From a checkpoint of a small transformer trained on Wikipedia: 5 heads of 32, LayerNorm before each block.
MLP neurons of a small language model. Each row is named by its layer, matrix (up: input weights) and neuron, and shows model dimensions 48-143. Each number is 128 + 24 x the weight over its row's rms, rounded and kept within 0 to 255. Numbers have three digits each.
After each neuron's rows, "fires on" lists the tokens most often at its 100 highest values on Wikipedia text that the model never trained on. A number after a token or word is its count.

L12.up106:118108139124120139118107157176132140116213146158115173099115190122126138114134129121109171159156096107066135131104125137109130082135096162160139100102141186121127114146123093119137138125107086157128146161127147097159091116141100131107127105068137123127114129129163159131134110120157109102
fires on: "p" 15, "hen" 10, "aw" 9, "oc" 8, "is" 8

L3.up25:133130134106133144116105164133128102097109122125134107126083128142131169110100145142134118114118158104149106125145128174122069124178152096132123122076181078144134108142104128165105149076088119143115137166127106139104129103105176174170122120131135131086149085108146130133119171143120109139
fires on: " le" 24, " rele" 9, " st" 8, " cl" 8, " co" 7, " se" 7

L16.up140:100122118105126147114140142156115125127157127131095145183077140116202083130133141157162141067105131141090128133111109101095141090072164104106109128149154135165141142153168105127144149114128177126114121112114152137155099152139135172132175139120153101138120133131129146119149133159129121150
fires on: " 197" 26, "8" 14, " 196" 11, "7" 10, " 199" 7, "4" 5

L15.up271:075111125117096166131104172143115112132165134131145114100074144170098133113124113122119116125117123152128138113126134117121167123110126131122114115128149135093121133183155105112139120154192112127166107149094154108178122134079107189067076149122089117093133151139110131144145136140124103113
fires on: "-" 27, "|" 20, "ar" 10, "por" 6, " M" 5, "for" 4

L15.up54:139117097095110158109139159107146127136126109124125138102108172141096110130199136141145165126126110121097157134126147118159124107117150122123100155121105097124090180137125130114143159076083121087155159142100113123195146118120157126117121151099121110122126174133107102111142129153123123163
fires on: "==" 41, "===" 20, " |" 16, " ==" 9, "====" 8

L16.up18:132116121119093116152151145157106121055139157142153172097101130110171120104144167130105128092115124169140110128182144138130127148119077101120140145164118151148085132108131120120131142140148123138135125146153130101151164125103139128106160144092130135144109132172139140109121134142134135123
fires on: "h" 16, "e" 15, "at" 13, "a" 10, "ra" 10, "y" 7

L3.up17:083149098116145121169168121144128097142164115184136134150140109085133100091174150114145148148112170125117140105145125114120165087130127075093138126164154150143121117107117107124157140142094115128064103150136126139116116173146113143164109127103146086156165113176100128129114127143160136144
fires on: " comp" 61, "ec" 19, " app" 12, "^{" 4

L15.up169:120137104128100148137095124195141124117140122166121136155110137152153110116125166134150156113140099138113115115144146137114149121104111113153103135095115096144102152120113128077175164132155173114133116144153154127181090119100161169118105150113151115114109158142119127121145155178127086083
fires on: " 199" 45, "." 13, " 200" 9, " 198" 9, " 197" 7, "199" 6

L2.up284:091144126104119115115113128138144074087118142132138123142122154092134150106097167150109128126094136122185102113199151110107068129187140148120125142106183140149130109113116151154076145114157155150151112152145146116151092132085173133165133123150129125107118111126133119102109157145149112133
fires on: " sc" 19, " and" 19, " le" 11, " co" 7

L13.up116:128160126126125167161128200134145119129120158162134183158142124110164085110155128101136130130109150156095145118151168126125126130135113098117103168167133121169109115110107145110169159148095106125108110139133077138167084151112092157094099103166104100142167094130137122126135121139167158097
fires on: "l" 14, "f" 11, "p" 10, "on" 9, " b" 9, " d" 9

L8.up14:111189154127111112160131115145103141158150113122104089128091138110165123101130163123149125123172094123136176147103133086161155116122121095168113073144109099123098093113114158116148164103145152108158134145161121119144126154144153130136113133143139135102109092136134130096126110135122105153
fires on: "ent" 14, "aid" 11, " se" 10, "v" 10, "w" 7, "ld" 7

L6.up240:073152126122113188149073144116109134133118117103155107118097113080104099135142113144180110150112087104105120153154142094132129122148094148140140129101123089147112144099119172122152134120135168148123162148101135095102131170140124131103151137107146116120093165135135156126130131149105123176
fires on: "." 36, " m" 34, " wh" 10, " e" 4, "th" 4

L3.up102:117137116123112157089109103165141142138120099157123137123125142126089101162076116128119134148126098116091114139134103096116145090127162115146137136131152064139116131151150153144148100110127124104099080143135111127112125125128087133143137189122151120096110159156144117135176139179148130130
fires on: "." 22, " 199" 14, " 197" 10, " 200" 6

L6.up189:139141086132125136124138140144131134147099138156103174118144132087156130118126132120171094129112161157129100108158149142118133101111121123100121161146145165148103126134127136117143102146054154122129125167138121148143079121126161111141152134143189122084107121104164143105084113104133154174
fires on: "The" 19, " between" 15, "land" 12, " The" 4, "&" 4

L16.up189:137161075107083104156116142159168135116126130133112157136129146120136120091118108142133110124144126142100112120115139106134149101156114084147088144168176119132139118175105142131128161135101104126061150096117098128151133119138116132145131110157133100140093113121116115143142123177133135078
fires on: "b" 33, "o" 12, " b" 11, "ig" 5, "iginal" 4, "C" 4

L4.up291:079144143137126114122113113131148106146135156105131174145120092120156101111133138107168129124121107082095119123138135096143085149134133135182109123076135081134102140121106124112149123163144171118104172133146142104128141143136141158116164136081126127109143132126132142158111126123121133136
fires on: " it" 45, " for" 11, " m" 9, " e" 7

L9.up158:165117127115118166108152132148098110103123128093114144116142114132079131117126137105141113141107149123138147117166152133164181137142122154161117133180120126149073142140119084115141160163122131089090129113083122132132158131111134150125134110172123118116113131107143147071100160129126131105
fires on: "rib" 18, "ail" 15, "ur" 10, "um" 9, "ce" 9, "ang" 7

L9.up137:106144149128087132139139141143124139116143126138108109112101155113158135094134132115133119124121115122127140150153120111159163118123114089140097083152094109136136110079122150101123176176079131115156094125137109134171113144108158168108138118170158088138123065136146172115115123122137163105
fires on: " inv" 19, "ld" 16, " im" 8, "l" 8, "ep" 7, "v" 6

L6.up41:115180134110105154120140141158107111134168151153112138148141136129113149085123125123118105112114154098123138164173120089139172123167139103175095111128167130149122129133131108118125148131083092138115110167174143164142111138114148146175118111104105074147161141164140118114116110157141099126
fires on: " comp" 49, "ec" 26, "pp" 12, " app" 6, "uc" 6

L15.up304:151119129114122158106117165144137163148159123161107139165086146121134086125192111147107161172150078142117112163084134085154153095124141140128139168117134122136084145162122136141148148133083137115121140139068111153139129109155143167114100145135148135134147157139122138098116140136105160155
fires on: "|" 42, "===" 18, " |" 13, "-" 6, "====" 5, "==" 5

L16.up188:165146141123133149128156117165121129118127107111138124119146136128109147133147109148172121141132128115150140140101117142186178124120097153163087109118127126181131073105112125148102181128134171075141117176153125164145081110120155117150139115124124150119148102125097129133139151100161075154
fires on: "f" 18, "v" 17, "ov" 10, "b" 7, "emb" 5

L6.up210:089101123110126158116115150121167110159140142154159105132147131172111127120099156135173131123107148096129170143145139123136152102133119151186103113106111136108100138110158143110114108098150182113186119155153117064117098142126164089091119135109107136135178105157129142117114122172120113108
fires on: " also" 53, " was" 6, " not" 6, " him" 5, " first" 4, " an" 4

L9.up286:093126102120120134141124116136113029136182137134133124131114139100127064136146091146125136167133094160138140143152148093120149108136130144135149092127117128140115091166135132076147145175154102133087156106109129100139138135114098116100096120129129137154148145139160112138127138138114094139
fires on: "-" 35, " S" 22, "id" 7, "|" 7, " comp" 4, " De" 4

L13.up48:110144098114108141121147094183132122140143162180125104152174143115133129121092137118173166175115131110081148148143115100137139142111119143123122133149128098108111094150124135116171171142114113129122114139109122135156117107134144141111139113186110095165125095099122133115159111149129120119
fires on: "om" 22, "if" 14, "anc" 10, "em" 7, "o" 6, "ust" 5

L6.up166:132138136118114146130108139140143108125131162162150102130131144120137141119129150083189080188167119096109138150105119107147167121117139137103090080141132130128105141102152118124099120105138114129176089121121108085119101164137145138132109128110087123124168133142108121111134107191107090099
fires on: " the" 37, " a" 16, " an" 11, " was" 6, " is" 4, "ly" 4

L2.up232:146108180082090136130114150139115115140181146131137117149129130116193153101082141108111090128116117105153149140153137141162090135120098087133111124072152112154131145149117097104098160091124172134128161178129105129116120115101181167136111117100149141088113104138138148137091181142115148129
fires on: " co" 32, " re" 32, " rele" 16, " pre" 8, " sub" 5

L8.up249:161149114108127140104127121125142145107138119126142167084113127127108159153109153109119187162176158107145088089123137173104093162113141066138100163092168191130158153143130116162114148101142114102109153166162114126130130106127139179151150135126153103093112139124097115138106109118140109149
fires on: " " 49, " of" 6, " II" 5, "s" 5, " (" 4

L10.up240:149140145084120169117126164150116123118100136110108162157132094137103126131141174113139162133103097164137120133105137136117095120135080095124122123070199163135150100062123137135116155119134127084136157161140108114133140124097140135146158138136163144118142112113061136103112148116158143139
fires on: " " 15, "\n" 14, " f" 13, " |" 13, "t" 9, "s" 8

L10.up218:143121133124103112137132193134117107057134118130147111108153130159177109116182145103170142158118074146040124136121155096129140162107107167130101142150118120148117132154186108119126133161151110171116099122101093129130096125169123130117107085132124103112130108134147145092141164181122127130
fires on: "p" 15, "i" 13, "r" 9, "b" 8, "c" 7

L12.up110:096157120118138167155132145157179095112138146146114101128137185093170132080118137182140125154098104140127114123148134076109118115173121137178083120100122139138095155089144130112119117122156125120159136139102113157128081174128129138129120108095171107164103144132159092139151125143135068157
fires on: "er" 16, "ult" 15, "um" 11, "ist" 11, "om" 10, "it" 6

L16.up103:087146070102154157119067129147112141120155157111127135150125123151153091138107125147139143136097120155120111186109159132110133123135140090114083082135118122186102111129171120121183102124128132138124126135121115138139114192074091148111101120119128103132122104149167193112165165133154106118
fires on: "." 38, " 198" 7, "4" 7, " 199" 7, "," 7, "6" 5

L14.up59:132095116118119169133122138114130122120101139164147167136152105078144087136138138153144134189103105171122098115121109114140149127125105136097070160126150150120081135079144120144158175164116150141131111134085090092148110142135150172082116106085098112119155122116173146113101161159097152103
fires on: " pl" 23, " v" 21, " b" 11, "om" 8, "l" 6

L15.up30:122154110101113149138098131129124134108173111133144145140124156121167128136131128121114117087121137167132112153151125122078139111175136106114137142136161137155083178135128090104119083136133160091148126166160147123171143116083162102123122111116122137098098141133111148105108139169127142135
fires on: "h" 34, "ich" 12, "a" 11, "et" 5, "o" 5

L9.up288:140139129124108104106148146137114123121122151082135110101112116141117156142130133087167119121121141108143110158101126126182151113118140163151092086076124096157130159153140122125105196122131159141140140141159153178158101123081161130136131131114119122126140097135109107095123140114167139155
fires on: "m" 28, "v" 20, " Team" 10, "f" 9, "ts" 7

L2.up246:069162116132109124136134098107132103125141139100157126137114125147136135137072121165107101091095151098111134131185144141133109123121090086176112101130136152143145134135139106116120111100136143068134149153137120118076107118123128136156099096113150126107115153160138116147134145155131133118
fires on: " He" 49, "ists" 16, " she" 15, " he" 12, "so" 4

L13.up3:164116095110125115141149151112187156054133131130132108124144128147149109099130163126130147152140108111138127106149126099102090144129091158102110123097133151122121123130123125115143164080137153123170140165109131085148078117101141161108150146128156131147154161151121127136114163154120147126
fires on: " of" 17, "t" 14, "re" 8, "6" 8, "ed" 7

L16.up198:055110141109134153115111131154109176083164143152160167137122136134153106130140127122147115108110137120100124088128139088112148134095129125103126137145162150146144143160125114153180111131126136085143098141149134115117120168109126133117143145062124098158151154192151174135129135158089120115
fires on: " 197" 36, "7" 19, " 196" 9, "6" 5, " 198" 5

L15.up300:159138142127135145137074139153135159069105134132151104123089122112106122133115153154132094133071119164132104165115111133135147141104122108113121138086132140159108114101124111135134146118090147135173210136106140155136082119104144129130150122116181132139146146117100124102108123113182147116
fires on: " cl" 21, "'s" 14, "s" 13, " with" 9, "l" 7, " |" 5

L13.up202:156148091124124106149136153170108109106134171117171158087137143150132139128136110139132105103110093162143156129123157101163170130115106136153085152117093126132110124150129117087101121157118133113145118137120109143157139165137135127112119111187116136116156128129134142095134134109097126146
fires on: "b" 14, "um" 12, "r" 9, "est" 7, "id" 5, "ail" 5

L14.up238:128159071111115119138133118112105146110146147118103144101115107113157137102136144110127121087116088161130111107157122106134150117116104076141088099089179158165096144135124182148149133146093110113149172131104143139145114108115147172117126108125144130158143137136156146093118141150164176173
fires on: " E" 29, " pro" 26, "am" 19, "ep" 5, "ed" 4

L12.up104:097172117102157124145138130137146083109113118142078119137118146086160122107117080097160130110126148133090115175121148111145152089132146102165133154144120096156162112175102148149133122106118176135110160126120122148151121129111130112125104122143165107137123093159130136106147157202122103138
fires on: "u" 21, "ig" 17, "o" 8, "j" 8, "oc" 7

L3.up267:095136106085138153127145187145153120158145151139103138134154141137128116093144153128168129111120113139086134141128162132124164117150098129191133116152136112158125153145122135098151138146133163113135118144169134149184143123102175127095131142133143105134122120113135123108152151164152099140
fires on: "u" 49, "av" 7, "ul" 4, "o" 4, "id" 4

L15.up153:117087126140108180111129134142147156107113151145102131113095121214144120146113096174168117132097153150082116126122137117114126125136092121138093126159119099141107139166158146089165146101156116109098103128120160112146134130112106157144096147092142091140127145150153129160156113134119161118
fires on: "es" 19, "ames" 14, "one" 10, "ts" 7, " 10" 4

L12.up124:120166093116122108117101146163135124126146110156132116162169116086175133124165130147196146132120086109098130148127157111129174118125129118151119131160130136135134140150120122152156142092071153106116159137116124103137147159089123112134138121174117109150088124132118136195157148144117091119
fires on: "st" 21, "c" 11, "ot" 10, "it" 10, "o" 9, "ust" 7

L15.up223:160122118115112172126153127144120107133164135168140102109123133106137116130102120133116169124128153139134108101111142106140162114155087119127104146099118160121129127139121111095129110146128106160097140106116116095084107144124129163099107125121127120152176141178149152114136125196095081115
fires on: " comp" 38, "-" 13, "p" 11, "ad" 7, " school" 4

L3.up215:115097147100130118091135131144112140106172159142133136163120150154114103157106116168145117126157123160084156123150142094122116111120148111113115153177184123162102118131118151114131094088161163136133118143123135102156085174144133110130105137132200130079142157165117174146134177135137093134
fires on: " 199" 19, "5" 13, " 197" 11, "7" 11, " 195" 10, "oc" 8